From a checkpoint of a small transformer trained on Wikipedia: 3756 steps.
MLP neurons of a small language model. Each row is named by its layer, matrix (gate and up: input weights) and neuron, and shows model dimensions 16-79. Each number is 200 + 20 x the weight over its row's rms, rounded and kept within 0 to 999. A neuron's up and down rows have the sign that makes its largest values positive.
After each neuron's rows, "fires in" lists the words (lower case) most often at its 100 highest values on Wikipedia text that the model never trained on.

L10.gate223,166,177,204,217,238,156,220,209,185,154,179,195,200,228,222,212,236,182,182,191,198,235,204,220,199,186,218,201,196,181,206,187,201,196,206,171,243,166,227,198,180,197,192,232,220,185,154,174,172,208,187,167,229,218,215,180,190,204,203,212,214,163,198,224
L10.up223,202,222,140,221,196,200,180,201,200,218,172,178,150,171,206,242,211,175,188,204,192,213,198,191,187,167,232,198,224,208,204,200,202,195,200,187,209,193,207,198,189,176,186,226,170,239,247,180,175,222,160,190,237,203,178,218,171,202,153,155,225,199,181,207
fires in: "of", "for", "in"

L10.gate474,213,180,186,228,215,178,205,199,207,195,187,226,190,199,185,193,180,170,172,198,206,178,207,204,199,243,241,223,240,218,180,181,197,218,190,174,200,226,181,198,209,195,215,185,161,208,200,214,163,199,172,202,199,187,187,206,208,191,209,151,208,165,213,233
L10.up474,187,236,165,223,176,205,214,205,185,206,244,199,207,185,209,180,236,205,183,219,210,239,207,186,157,202,173,223,188,237,232,185,222,190,223,207,191,242,191,222,176,183,208,202,212,171,184,230,183,220,211,205,206,195,204,217,196,213,192,201,187,166,173,216
fires in: "of", "after", "in", "economic", "sexual", "about"

L10.gate338,215,213,183,213,191,208,208,197,188,187,205,188,177,135,232,200,197,187,179,217,200,187,209,222,202,203,234,195,221,251,202,163,208,211,202,185,204,215,200,191,186,177,219,207,206,225,218,200,154,133,192,175,214,217,199,177,197,216,193,205,199,181,227,177
L10.up338,189,222,195,236,217,222,199,197,200,238,220,193,157,198,203,202,195,218,214,189,219,194,169,207,191,222,178,212,188,192,225,189,206,188,188,207,206,181,174,243,245,150,204,195,193,191,197,179,202,200,214,190,233,197,210,175,177,238,193,226,242,190,216,172
fires in: "on", "in", "at", "of", "during"

L6.gate137,179,202,248,222,213,194,205,192,228,187,184,175,197,199,195,207,183,167,187,203,203,203,182,171,175,228,183,218,187,191,187,197,205,237,244,176,203,215,197,209,218,188,165,196,200,219,168,231,222,195,197,202,211,177,200,203,216,184,255,203,208,199,192,186
L6.up137,207,200,193,178,226,246,208,221,209,202,208,230,190,208,231,184,224,155,199,179,216,161,211,177,212,163,210,220,189,192,194,186,191,195,187,204,212,178,212,180,223,215,220,214,191,193,234,191,202,219,216,206,224,171,185,176,173,179,206,188,201,192,185,186
fires in: "to"

L4.gate292,191,200,213,178,229,174,225,186,202,231,190,202,188,227,208,202,196,218,200,224,163,181,232,217,189,150,193,205,235,204,189,192,222,219,216,165,203,174,220,214,182,217,194,168,207,172,206,195,158,224,196,161,208,223,170,215,196,192,160,199,215,195,206,196
L4.up292,191,205,238,207,224,188,209,206,183,225,201,185,183,230,225,189,221,199,175,210,165,218,234,185,182,162,195,233,209,201,243,156,191,207,201,202,190,166,218,209,190,229,207,200,190,188,196,245,182,215,209,185,191,171,189,221,236,188,184,233,165,212,189,181
fires in: "may", "september", "november", "february", "october", "jeddah"

L10.gate558,184,239,204,208,192,198,176,183,204,214,199,206,189,172,203,207,185,195,171,205,196,197,219,184,185,214,231,214,190,223,217,198,185,229,208,206,197,232,194,217,227,210,208,225,203,196,180,232,208,212,216,185,198,221,172,215,178,211,238,205,203,198,193,156
L10.up558,203,197,197,192,202,190,215,192,172,179,169,214,198,212,192,207,186,177,205,186,177,208,205,218,187,234,210,229,209,226,199,222,194,176,145,172,216,195,175,236,235,191,199,225,206,170,180,191,223,233,166,230,252,197,223,207,194,203,206,224,187,189,177,203
fires in: "to", "of", "by", "never", "all"

L4.gate488,235,206,163,204,214,224,202,184,187,213,188,188,192,212,220,189,185,202,206,203,226,217,245,220,179,186,217,226,198,215,210,208,225,223,223,208,180,187,202,229,219,168,201,195,219,213,188,207,196,227,195,182,170,180,227,222,168,190,216,182,208,222,198,218
L4.up488,215,192,210,230,207,208,224,203,192,234,204,179,182,219,219,200,173,220,223,207,212,192,183,219,162,195,219,195,151,178,204,216,171,153,188,216,194,197,177,159,220,182,191,159,220,224,186,183,199,216,206,215,217,181,184,219,191,193,172,210,171,233,202,179
fires in: "has", "with", "later", "department"

L10.gate580,200,208,222,218,226,204,186,208,192,197,179,211,176,177,200,196,159,199,195,158,201,209,212,221,192,232,232,216,227,186,199,179,208,197,195,232,225,166,248,186,196,224,175,222,221,213,210,229,211,190,154,178,177,231,215,199,200,204,207,192,209,177,188,197
L10.up580,195,237,175,227,205,221,204,209,215,173,201,192,200,196,204,208,214,188,208,217,175,190,179,226,187,220,207,203,190,199,217,197,168,210,222,162,211,205,185,186,202,214,233,190,173,221,217,204,166,200,179,213,216,192,217,202,191,203,196,196,187,193,188,235
fires in: "for", "in", "of", "profile", "faced"

L11.gate291,173,242,206,189,193,213,188,214,184,196,159,206,225,200,201,197,214,195,206,184,191,195,197,236,196,165,201,216,204,159,184,224,184,222,186,190,186,188,205,211,203,217,213,201,216,164,183,204,191,194,199,209,205,202,227,213,170,215,193,186,211,148,198,211
L11.up291,199,207,148,215,159,199,178,196,160,227,207,165,177,217,168,215,195,184,188,209,183,201,184,219,195,190,169,190,179,157,227,199,215,186,168,169,177,183,199,197,210,220,206,233,224,205,197,172,191,217,221,219,199,202,208,210,190,236,220,219,198,178,203,211
fires in: "of", "philadelphia", "to", "after"

L4.gate542,186,215,249,230,184,177,183,204,217,210,205,217,201,205,174,205,208,205,209,223,182,206,197,201,199,190,234,221,212,219,160,211,179,210,175,213,231,209,202,222,171,193,210,231,165,187,169,235,166,220,186,198,192,203,226,235,198,184,186,223,224,200,211,179
L4.up542,209,204,190,201,210,187,189,192,222,218,197,206,210,177,179,219,177,189,193,246,221,195,160,192,175,205,201,195,201,206,183,189,227,185,185,205,176,181,209,208,195,177,185,214,207,216,177,224,182,227,163,200,226,183,248,166,212,218,207,195,181,214,199,190
fires in: "as", "his", "at", "assié", "assembly"

L11.gate394,197,164,200,228,208,192,208,223,207,240,179,208,175,171,231,184,210,191,153,169,172,220,190,221,189,184,214,189,221,190,211,197,216,186,220,168,192,198,206,228,223,176,219,209,186,164,205,224,223,199,185,149,223,186,239,176,206,184,191,163,195,184,195,179
L11.up394,212,218,189,212,204,181,206,200,178,213,204,192,168,184,220,188,225,164,201,220,180,221,212,206,182,172,170,204,172,199,200,229,213,178,192,197,181,204,178,222,177,201,197,176,207,171,184,192,217,222,212,166,226,209,188,231,174,209,197,205,201,164,234,205
fires in: "in", "on", "of", "despite", "to", "following"

L10.gate461,200,211,204,222,185,218,150,178,188,218,174,203,218,201,193,196,186,187,216,204,192,175,241,195,144,206,189,180,204,202,204,178,204,240,205,197,198,179,189,196,176,229,195,207,243,182,212,217,208,209,205,182,234,194,218,178,167,181,233,195,233,173,205,192
L10.up461,196,242,200,196,205,179,159,180,168,229,220,184,194,224,182,200,202,190,197,202,176,178,254,209,171,220,193,176,199,211,213,205,201,208,192,187,212,187,187,200,192,204,173,214,229,195,202,224,211,222,215,213,218,213,199,184,195,187,226,250,204,197,211,207
fires in: "to", "from", "of", "since", "by", "and"

L4.gate341,208,204,234,234,174,185,210,209,205,212,168,192,227,195,188,208,199,194,216,197,269,194,205,174,246,210,188,222,209,183,202,181,212,189,167,219,224,177,169,182,169,185,193,185,185,193,158,204,211,196,232,212,173,169,176,182,185,194,196,195,227,196,193,227
L4.up341,202,179,190,206,225,210,175,207,232,225,242,188,209,193,200,221,191,203,187,197,204,223,205,216,194,195,179,193,215,171,198,224,163,207,197,194,223,148,184,229,185,221,195,187,216,191,242,174,187,178,162,202,200,202,221,218,191,222,198,198,200,188,229,206
fires in: "during", "spent", "moore", "fifth", "law", "seat"

L2.gate149,160,224,213,214,194,245,207,179,191,202,188,214,185,173,173,210,174,225,230,188,197,189,203,221,194,190,234,198,223,202,174,222,229,215,192,192,212,194,216,211,209,178,203,184,206,198,209,186,176,214,196,177,175,214,173,174,200,219,195,225,164,207,191,212
L2.up149,198,235,197,203,195,215,225,184,175,221,188,209,183,191,176,224,166,204,229,204,199,181,231,201,207,179,200,193,207,203,233,225,178,221,189,186,204,196,183,221,215,178,165,192,196,199,214,216,188,202,184,176,159,180,158,152,206,229,193,209,179,179,183,228
fires in: "work", "works", "worked", "served", "company"

L2.gate520,223,202,199,187,197,228,193,172,214,205,207,174,206,165,205,215,180,209,223,168,216,175,180,201,216,178,207,196,213,189,193,149,160,224,199,211,176,189,180,226,179,228,207,217,210,239,206,242,185,188,228,182,210,183,166,182,225,233,202,213,173,186,195,232
L2.up520,196,168,206,188,198,234,218,180,203,207,187,188,209,190,205,213,203,228,207,195,209,200,150,198,201,151,231,238,190,198,200,176,190,187,199,201,187,166,176,243,222,198,207,191,204,230,209,223,185,179,229,154,200,168,185,195,219,194,202,211,186,215,172,223
fires in: "held", "published", "students", "built", "established", "building"

L2.gate517,207,187,191,246,193,161,215,188,178,196,220,201,183,192,194,247,197,197,190,187,233,213,223,219,220,204,240,209,167,189,212,194,234,208,197,212,190,230,187,215,210,185,192,224,181,238,190,224,173,190,233,184,188,179,182,183,175,228,170,254,176,200,200,233
L2.up517,214,161,156,216,213,200,248,202,209,219,225,207,194,218,200,197,194,211,194,190,210,192,214,210,201,197,212,186,194,206,218,190,198,210,191,221,184,198,212,211,225,195,172,199,194,257,208,217,221,205,208,158,190,200,181,184,216,200,196,201,204,166,209,183
fires in: "found", "located", "came", "works", "founded", "worked"

L2.gate469,170,191,205,181,158,235,198,174,200,206,215,175,204,212,188,197,210,225,214,175,190,181,216,218,194,223,182,171,204,238,198,227,174,193,203,211,189,181,187,142,197,172,204,206,188,187,221,189,234,160,199,202,208,230,183,163,184,231,215,207,189,211,196,204
L2.up469,215,203,212,204,185,211,174,188,243,211,235,200,192,195,150,204,232,215,232,198,173,183,176,181,159,196,229,195,172,198,188,228,169,196,203,217,189,185,182,216,230,208,206,179,169,178,187,198,228,176,193,191,209,200,172,204,189,211,154,211,186,209,209,184
fires in: "born", "smith", "politician", "player", "father", "artist"

L3.gate339,216,219,186,171,193,189,189,211,207,243,162,179,205,220,213,175,182,217,208,252,172,198,203,229,174,193,197,218,254,205,196,223,204,206,196,183,180,207,196,185,194,207,177,197,210,193,191,187,162,204,184,170,166,205,200,221,205,193,177,210,203,186,180,230
L3.up339,208,208,245,206,207,206,206,187,209,227,183,179,191,208,191,207,196,201,175,218,173,226,206,177,181,189,202,187,180,212,235,221,222,196,202,198,183,212,208,222,182,226,226,217,218,200,185,231,186,190,197,195,198,225,188,194,201,248,187,239,222,194,191,196
fires in: "january", "june", "september", "august", "october", "april"

L2.gate340,194,216,197,210,189,216,199,197,191,193,235,171,217,227,234,221,199,214,243,169,215,209,189,230,204,222,187,217,208,183,212,165,155,215,200,217,203,214,220,209,202,173,214,253,209,234,204,233,171,204,174,179,188,190,193,200,171,206,209,246,204,197,187,224
L2.up340,206,221,217,204,199,190,233,215,223,200,194,186,212,218,219,247,198,232,236,167,183,205,186,220,199,208,190,225,196,200,158,181,167,196,183,223,201,227,214,236,231,158,202,256,173,235,225,235,181,206,204,177,162,207,186,175,198,201,184,219,207,183,170,222
fires in: "served", "used", "held", "moved", "published", "known"

L3.gate331,183,203,211,227,202,224,169,179,210,225,186,200,221,171,216,201,189,220,222,232,198,226,217,222,185,182,225,193,246,198,201,214,190,193,210,205,179,198,190,218,193,190,176,186,213,199,190,221,227,176,242,165,193,196,177,170,196,204,181,188,207,192,200,187
L3.up331,233,200,219,206,173,230,198,170,192,184,196,180,192,193,193,172,182,178,215,208,189,213,218,217,230,191,217,187,244,209,223,197,214,210,197,208,168,217,185,212,225,182,187,208,144,200,222,207,235,215,228,188,216,224,199,195,184,231,228,226,218,204,186,201
fires in: "first", "final", "give", "d"

L10.gate539,201,225,189,209,211,225,200,185,215,178,155,178,168,209,213,186,171,203,184,160,175,210,194,238,195,205,216,223,191,200,191,167,184,217,225,177,194,220,209,203,188,182,198,201,215,215,193,190,166,195,205,172,198,190,194,191,207,204,213,191,193,182,145,215
L10.up539,203,193,227,195,204,222,173,176,203,212,181,192,206,174,207,228,238,176,186,192,167,203,211,177,191,215,193,186,167,208,217,165,225,190,209,201,203,171,192,189,204,208,216,171,179,195,197,177,217,235,199,186,189,176,187,217,196,173,218,223,209,197,188,152
fires in: "of", "the", "in", "to", "on", "a"